Part of a small language model's weights: 38.1M parameters, untied embeddings.
MLP neurons of a small language model. Each row is named by its layer, matrix (gate and up: input weights; down: output weights) and neuron, and shows model dimensions 128-383. Each number is 128 + 24 x the weight over its row's rms, rounded and kept within 0 to 255. Numbers have three digits each. A neuron's up and down rows have the sign that makes its largest values positive.
After each neuron's rows, "fires on" lists the tokens most often at its 100 highest values on Wikipedia text that the model never trained on.

L5.gate499:127093125141149151107131134144137190152110126150103138122117067126145139179162155134157110071103130140117127100091130147181134095113087117162124158180092099150119133129133074087141137130143103139138138063118183141151163128109122129116105147144131079130100117135115099144137131133088092136151087145092124138144152132120140117111152144124157129140120106135106142141117119107111104092129154071140150122129157096164110143150138146126115129123139154109129149131118110157142085155160099122149123121125179128137148123156160122099115120130121118135135107147166127136062165127108110112120139135088106156124083064085121120105198109115099151137067110141118133131169171143142149163167154150121102119147120144128136113129147123147102120112129142121108116148095143130125135115140110
L5.up499:149141165118114133111145160111070144112106125112133129148102151085087157090115115080135206117109098130113097131144142102103134094132137087125148124089148110115134159128158083097122104102152149146151117124132122113142158195108154117113129122126188157140131100121111140111129089156112190123089109136151095133146125113108152165122122123139123100124142160128115140127125117128147117098110096101092126132106101124154104155124082143107105145128125160170155080104113118155104061152123116159135143169093115166104119136112081109109115156088163124095149119076119111120114148140084122122098141160175163112098118124159111130146177137133119145141169122155117163134118136118060147092160168148123111114102144106151129102150113191117135104133123140144106158172170143126144084146124149
L5.down499:135095098160140090156141086158155138133122121168078118109123155156117094134148120127135127133136087120118151154068141134095148123119085157140130118142148132131118081113120106109103125138118119117097159106105094096108114142090137151117176130125103158165139145122082125126125130127133127106164144082122084064148117121115145104175137125154145145084156110114158121120158117133131117179096136111154127144163132131121177111100129132148112141156135110134142154113134135121134100142148147139125132171155118108127115145094121115146105171104181142108100130148092163141158122141114094115112141120138131113140131111149122119128122154125127157102113140109134111114115146136100091132140153106151177131167147140114156125136153152118138145132154137066155046126121116121095126155130145
fires on: "not ", "to ", "c", "it ", "ac", "well "

L5.gate396:120102156152126124137126129128133135138182086133107153112118121125093131095115128129122153143131141103072131151116148152109100123148119076155127126152140146138075114147154057161105109169151134122143117098108170165138144089139086119103126118142130132156138090123128125118094142117131090089087150139154167128135135146168100151140143117099145126105154124165160130131115099122122138123131125141119122088143137098153099137143121145118120126086111118100158117108137117125133130091106137148153144155153150137162133145105176129100110111147094079133103107141126167120092118126079145107087126102120124140142117102112134200134091133138101142108093112126171115150135136126125119132128150178153143118093174122155122158099099081153125116109086101126135141133119105179111163095115134
L5.up396:104109166169111093127110123167164129120104113098113141119121129141127098131078149104143117119123113167085108135117122131124120167145178098149095111139139162130119140108136145118118165142165150132070108098105149102142184096125117084118137145172137100198135090095170098141117134107154184164158175155151108133129145074147133130093118131154135107109142089132124170113142106101119147179176111111101164138096103143119068178141106110116124131163115152139183116120166169143145095131129141163170126119094149126125140135080078144152145115105138133152105123137144135112121131130085148137133130121117162122159166136077151111128162112128112142174110144137121075111143179145154132162130125093154082145128125137113123153098133135181149114133078131138107147107143105124125145093121138
L5.down396:108120126090097157166153100116127148165150101134132114112112135150083144105157133145129124084140132083155122159144111116130139145115108117127110136154109130134164112128128076153119091140090116153098119117136126166137121092109122110135139128114138157115146096166112120133082134139125114145118100131111140150120084140130108077147125134103165113124142135136152121146165171126154086141121142113151136113119160072149102109137131144161161183096138136138123135152124162131122128127143162143153142106145094180137083107134126117107136135082098160096103078123134162120131105144154068102111125128150112154106132131082099119085113144134118120081103130113131162103150117178137089095150120154113136117103144166077126139093088100134140134090170133116152152133162133117131137111145109
fires on: "it ", "to ", "un", "up", "had ", "being "

L5.gate233:137095104176134104141152133106151101110102088099101122145104116132135087087110120104128105108119077113097127111139111108060155126200153151091118118167153167145098196133107142110088134164136114132147122125121104082127140165146048101088126107095139180136141117121123121117096119117175128164102106167136156135149145154131118092169121136139130120173138105117120132133116150149132136145168153148138134134137135104160131091119116162111130113155132138125138112114139140110171105147141139113143157094113173100144147107121144118127098118136101146125118167111141107149110075131107133147102117117133149113085112119133132095133096139140165098105140109091133114119166163162157112184138167119109139126096129145118087141089108133137118110142125135165107104116130153122147119125124099
L5.up233:147128151121139107176143100121151070138088163153137123122158162099118170108127125168182096128109127131146126068060148086113112098092165107080138125134154161127100157155091148129131144129180090121161145141135156160156121112144122107113085139093113137128117158128120146096115128115121113118149136132123102146133124140139122164123102102141107142124147158131123134127108124159102146097126081160117118148138140111120153099159094085110104143157129135105166117115110156136125151143117134133101137115125128114133096118122148148149170167131149106131126146111135150123115149088133106121161157103152102108070172086121158145152152098163145115106119082140154142126165141156135158098152121143134147127136158113122089141143121149117150136141144177137134158167121127141130134132116178
L5.down233:143102120129154086129138094141158164106128091142117112158152136176128144134127110110115121128121111133146102118125133155125166123130139142110154158126092141135114097137160149121136146141082100158126158088097142158154184143126137111137098112153138121127113136146163140126137146107105109158099121142132132126117136093151115154126116131121136125128120111162117117105124149098142124159095070127153150201190096117116163116117087162095105120151068114148134167138175077108147182150154117082124166152128141124107105113117148106116112123129120121126091093173131150107097167124101100136167098105095092089152143124142111086152166133158178111140123107157132123116121135117122114135129120060152132168126155119136124127160128105176159142158091154157110130151139142126128097113113138
fires on: "| ", "in", "|", "de", "im"

L2.gate41:139108125107158137139139107129170144098084153150148123143125208123114127142161148114100102122145135102074105162166119175149120116120115128115119179135147142141135116153100150082109099124092167150133167113138138146106144158101102134096136160112087141079138148096144141130149139122144130164115150146121161112089117126131146138129109136130121128172156147133113126128143132079174159140103148128184155133154132129101106117115127110095055118147111108150154101128148142136163132117084088104138127182129115098138118136100169103109110086144089183168122145166078137113126144141118132136105137114106135082153148053149123106103112132129140117150108102116137121108094154132128130134132118112123134096134149087141168115095134154143106133136126166100141118102148153160125171126124084
L2.up41:127112107123117139131130092122099135117103117152164162168149167143130091125144120119154185126125102128128147125131129121128134130112129146111136133148122168085170134118080099094113091151087139131133189098120106128119122132105138113098149160120094154102155136125150135099136111129125121160076179121132138132101117119110109203138121158124122129162160168140132173147136141155135097166124142159179115110137105100158094141099102156090148101145123149094132108142110134097137146141094087108135119142132103131123153112145111103148162143071074126123089161149099128134143144166131126130127128124067157123154112119152108088116084134123139125148124135143124129145101129129107156136141138120126109123129127139112179155135146148165141140119073161160124115068153143128166149112144112
L2.down41:179135148163111130166153117119136126144099127149118130142134141120132112119140124147146147161130111120146166111148146157094144076106123122118158118128099108118137155141103079140150149137117140119143115128110118155084137159120137109117120179142180148096127123113144137127111125103122116130073124106146150112139125146123141168100116183163139086112164123164122197136137154133109138122133103155155107149121131106144154175133094117120159125119133133138120115077140136110145144126133091108124134085154081117153129122159141073152136118127139129110114063137128105146085075145132112076146095109073133089140103124122125155105098131149136137109144135126099101117075153150090099126136117143131119110173125144147149149116142140127157171104120141160113163131122107143147115131135128
fires on: "that ", ", ", "only ", "even ", "although "

L5.gate660:118145139133141128130125125165151110111121130080084152152088123140180120145135112098136168160132150136131115144154133110126171037115145076092091109151095157127141126143145162119138095135086119134114079102141085136127127116153163098170116162119107170136156154117169134136175158128133140147103136154094124126133170133149116118122151098137111158108137129146151120142104078070114129137078113141132112108099096105106161208142137136126104134102147125118159123110109108121153157115113151123115168126143136102156148101113196124108134125134123132114118133149124132090106104158134099127103115111115136111153116134093140142110136095136103130129094142133148101137111156127072074170158125121130088141124175139140157147141162133134145143099132142160111170086143137078154139095131122
L5.up660:136144120124112131118181126137132096102114139100095151143130156161178099144160123126132151140148148121121150102133129156164100125121114099088088113148127162146137154169118118072152106117070118144101081115155094150132115129128116141185132175123126172122149170134195140142141126098088121132120155129128138118099160107141106136097144106168166116074110156156162136142100130111125091152113151133113102118112100100117162184146138153105116133150155161134122105146138101139125120121141143128120161103104152087163135114115139124165152092140135188109131152136124155127120128144132130144109146123085113105128139180109134143139107099113079157149111174119156102132132161130069121152126116123142124116094139137127088116130117148138135154123132142163143132129144149086163124092146112
L5.down660:135127169146111124155153154084161109140146085118128148103122148163089115100136118126125152122133139118141101133094155097121120134102082175122119123140100153176157154096161081127110073138148095120108148115141087167123157096094075168119148127105104136120131089145190166172112139094133108166106146092143133155110126126173108132129117135133155119160121127125114144132143166143157096181123098108096158123125139134154176165108115138115144081130136086127155131126121146138112139131151160131130120113107225163091162146149167121147159089145138163149155102121117137123090120104097145128111116124128149097130117125125135149134147150116118142166100121141072132111186142161152111126145139123135112114137131141172110121098121108128115161113123135109110098152126079121131106115120133
fires on: "to ", ", ", "that ", "+"

L2.gate247:127112126065112134138127066165113141115122116126070132124128116169121122123093145103131124140087120105178143138143137101141134158124126117116154123134121124137105113098147131173140087134135132156110109128145118090129110135127121112126108115133070104125153135106179150138126152130103132100113106163129141101106104107111141142155135142148092125130151125087123146087096113144186145135169144121154153122148099121044114139126122109159110139122145146112122118132126098106155161144113122128155123149152121100121131099123131113132106138160097125126080135169147151136114127081129136131123116153092092162151109176113112150100100094133149163153118112101125116071102133172182097130170136092083118107131121115094135134128115135159131124155088172109138099131113133116067142135174154
L2.up247:096146136144113182132135085138126157120113090122101117165137115133130144133088141059179141127108104154143067100163166130138145130118115154085137157138135096112147150174079129153149120129069152103104118155095061110094132145117147147096130137171127146115172174106134154121155126139122079136144148149148147150118116114145166095124130128152105134125127122135092105113157096123137124174133104146178145120136142138142094142126142133151125099115127132139114139172126120100147131127096155096170137194180114077137135148111148133106131146121087119135112178141151155116124118133152148145125093083119146110125116165126088146146102126142142135150132086108143147110135142163143088106131144168117150112140168117118121140156139159148127134154164135169123147080118148087125117168100136
L2.down247:183126147124083147151126144119158109165098115145111113104093124099154099116138143128113096147124140088133134083123107105116112078125118145122142182150145129089116140116146137128117138166132128125102122127091098125192155123121098123134151126146139147144155168119151138133143135125132087139149144123145134091145128173116142150114102106120120179119110136126148136115153100121131145155117130131162099184122125191110119125167089168181156106137123129145123138136100134119143120127100181093124145096115065138155126097109122146148129153118118142167122145146158154159097149149142143148096112141133131079136164136112120134090139097147149136153122132087117119116122151126149173135156156124107133093118151102116095131066153174157118139143127108082122078150142144134079117123129137
fires on: ", ", "but ", "But ", "that "

L2.gate434:116084129126124155119147100146107114126088079139132167175136116131129128121089105156081142159109113146126100131118127146113139114120117131127105174160144125141142135164144135104116158126097162126149084107152125120142173113086129102135120132131091080110147144109115103109162127127124104130093132168107146124114116096126104104121139151134131124128143078096097140086148145151154151182167122146117147131060109065121169136117161131145077148163120120106158151112120132139078163134150162120134095115159099133089155122138141144132117128106119142090087097103096110109120163144121108103098111152100111112106174122130132144108110166110130099128101147138107097118160085116150132084142100110136098135145125124099121121110151133133110179114119122135151129116114151100090112093142081
L2.up434:129110101108149122152157131125136125108076133077148098154129102098140137134160125131128150095111131155115143150085129132136141147102108107125121140165145129111124119113133144123129146127169121112170055118115135180123119145086105113142126115128116061118131152109135147122135133108173107114120104177136139108155185115129110085119156099119129107124118111116143117080137095134181129095135091124170121150076123076132117144121140139113130091149130139115184090127131184134114135134111170127131137122113158116122133167139140134148074165140124136138130139122104106148123144151132138070093121186152085120124141120120141130110130144121138112102104155129121128123128120107140149126144135058093131150091137161131151133112130127142138153101158163205137124157105117100117103127130074
L2.down434:083109120128144156128161083112103103158083129138154128148089108113145101137055147137110126122130084097110117122110116130126101108120143118123138142129121158139105105128124111124127113105171142091155096076157146102148120150109108107172085132107089128101152178120094128121176112148130111113106128144077166193099156115120135122093109094162160113172134111117072099114122135143132131135096161118105127105116122097105120069142137109119116162180143121149155120130075135146127170179104143077147128137120112140086113144134129100125103133099114159094102091126133139105125132146138125098099092129159122120137172135185153110086142132089122137110158100119124110117153151104134125134159092118134127140143126109143148147129137149117114135111108136111125152115115158135141122107153113
fires on: "| "

L2.gate550:154106116116130136086116132146106138089147093109146133125137102114110109075104130145096155155077119131125119098138149128131190136111111133138094159158136141125118131096142120110133055119168112113130088162147124074123095147151133117157156094128075087146128116136173103136131137123116109118142140164120110166117113134126142142113127127149112127171108133112132119147131105140136154129139112136119140137096148076151083132174126165108122103131111126115144122119135125110106144097130157119142126134151117117122148156161124128131094107100128127121127183081163125113121136095172132088073117125107083102132144157100100134115150117122140122106095124116111126134124153098140131140104131096141120125109134150193105183141092155142133128129133128166091107138115133140112143113141123
L2.up550:120132156133129112103128129098138124081141095110126109150146124102089196063160134149100131155112122185138137126089155122101129088159121123112103138106116131146145190150100133115138133138129121134089089147128149131080147104124133161124081122120119105130126142111099188139134138131154093160118153145085127123112128115113112121133103154158143132133130127159151109119150057110133161124132095151117117105076119088129170126143110167115119063109140143127106122146139136098134171173161115104111139149150115140141169111111101167144133125193141099092110138099147115127148130118116104153103116126100088146149147082110126115135125125118133123149099108152137122143163123076160120122119134171109101104152142130119139120186081110120095095154140157174160122134116134163102120112117143
L2.down550:137114128148187119161127088089102114121146092135146159123112155152104136172108125148136126151077164126156141124098140151114152144115101118155113107116117137143143139120133128144121095111143161141185101149111148180128145170136122117111153130120160114150130162110112121154129104138135105090157191116161091150115166132149134119119085138139118089112182156042195123133122142102126175139111154108118128137165136120125075115102154129117142179113135109154166146117098135152109109125182143126099117131097128118122120143079130121113120099158096121100133140087161144106129143137136142093135142143124161113159127147129122085109181113135123135132075079143122108160123101144163125107107118110135142132114147173106127143118129173131136139098111125155129137169141118151154102143113121
fires on: "| "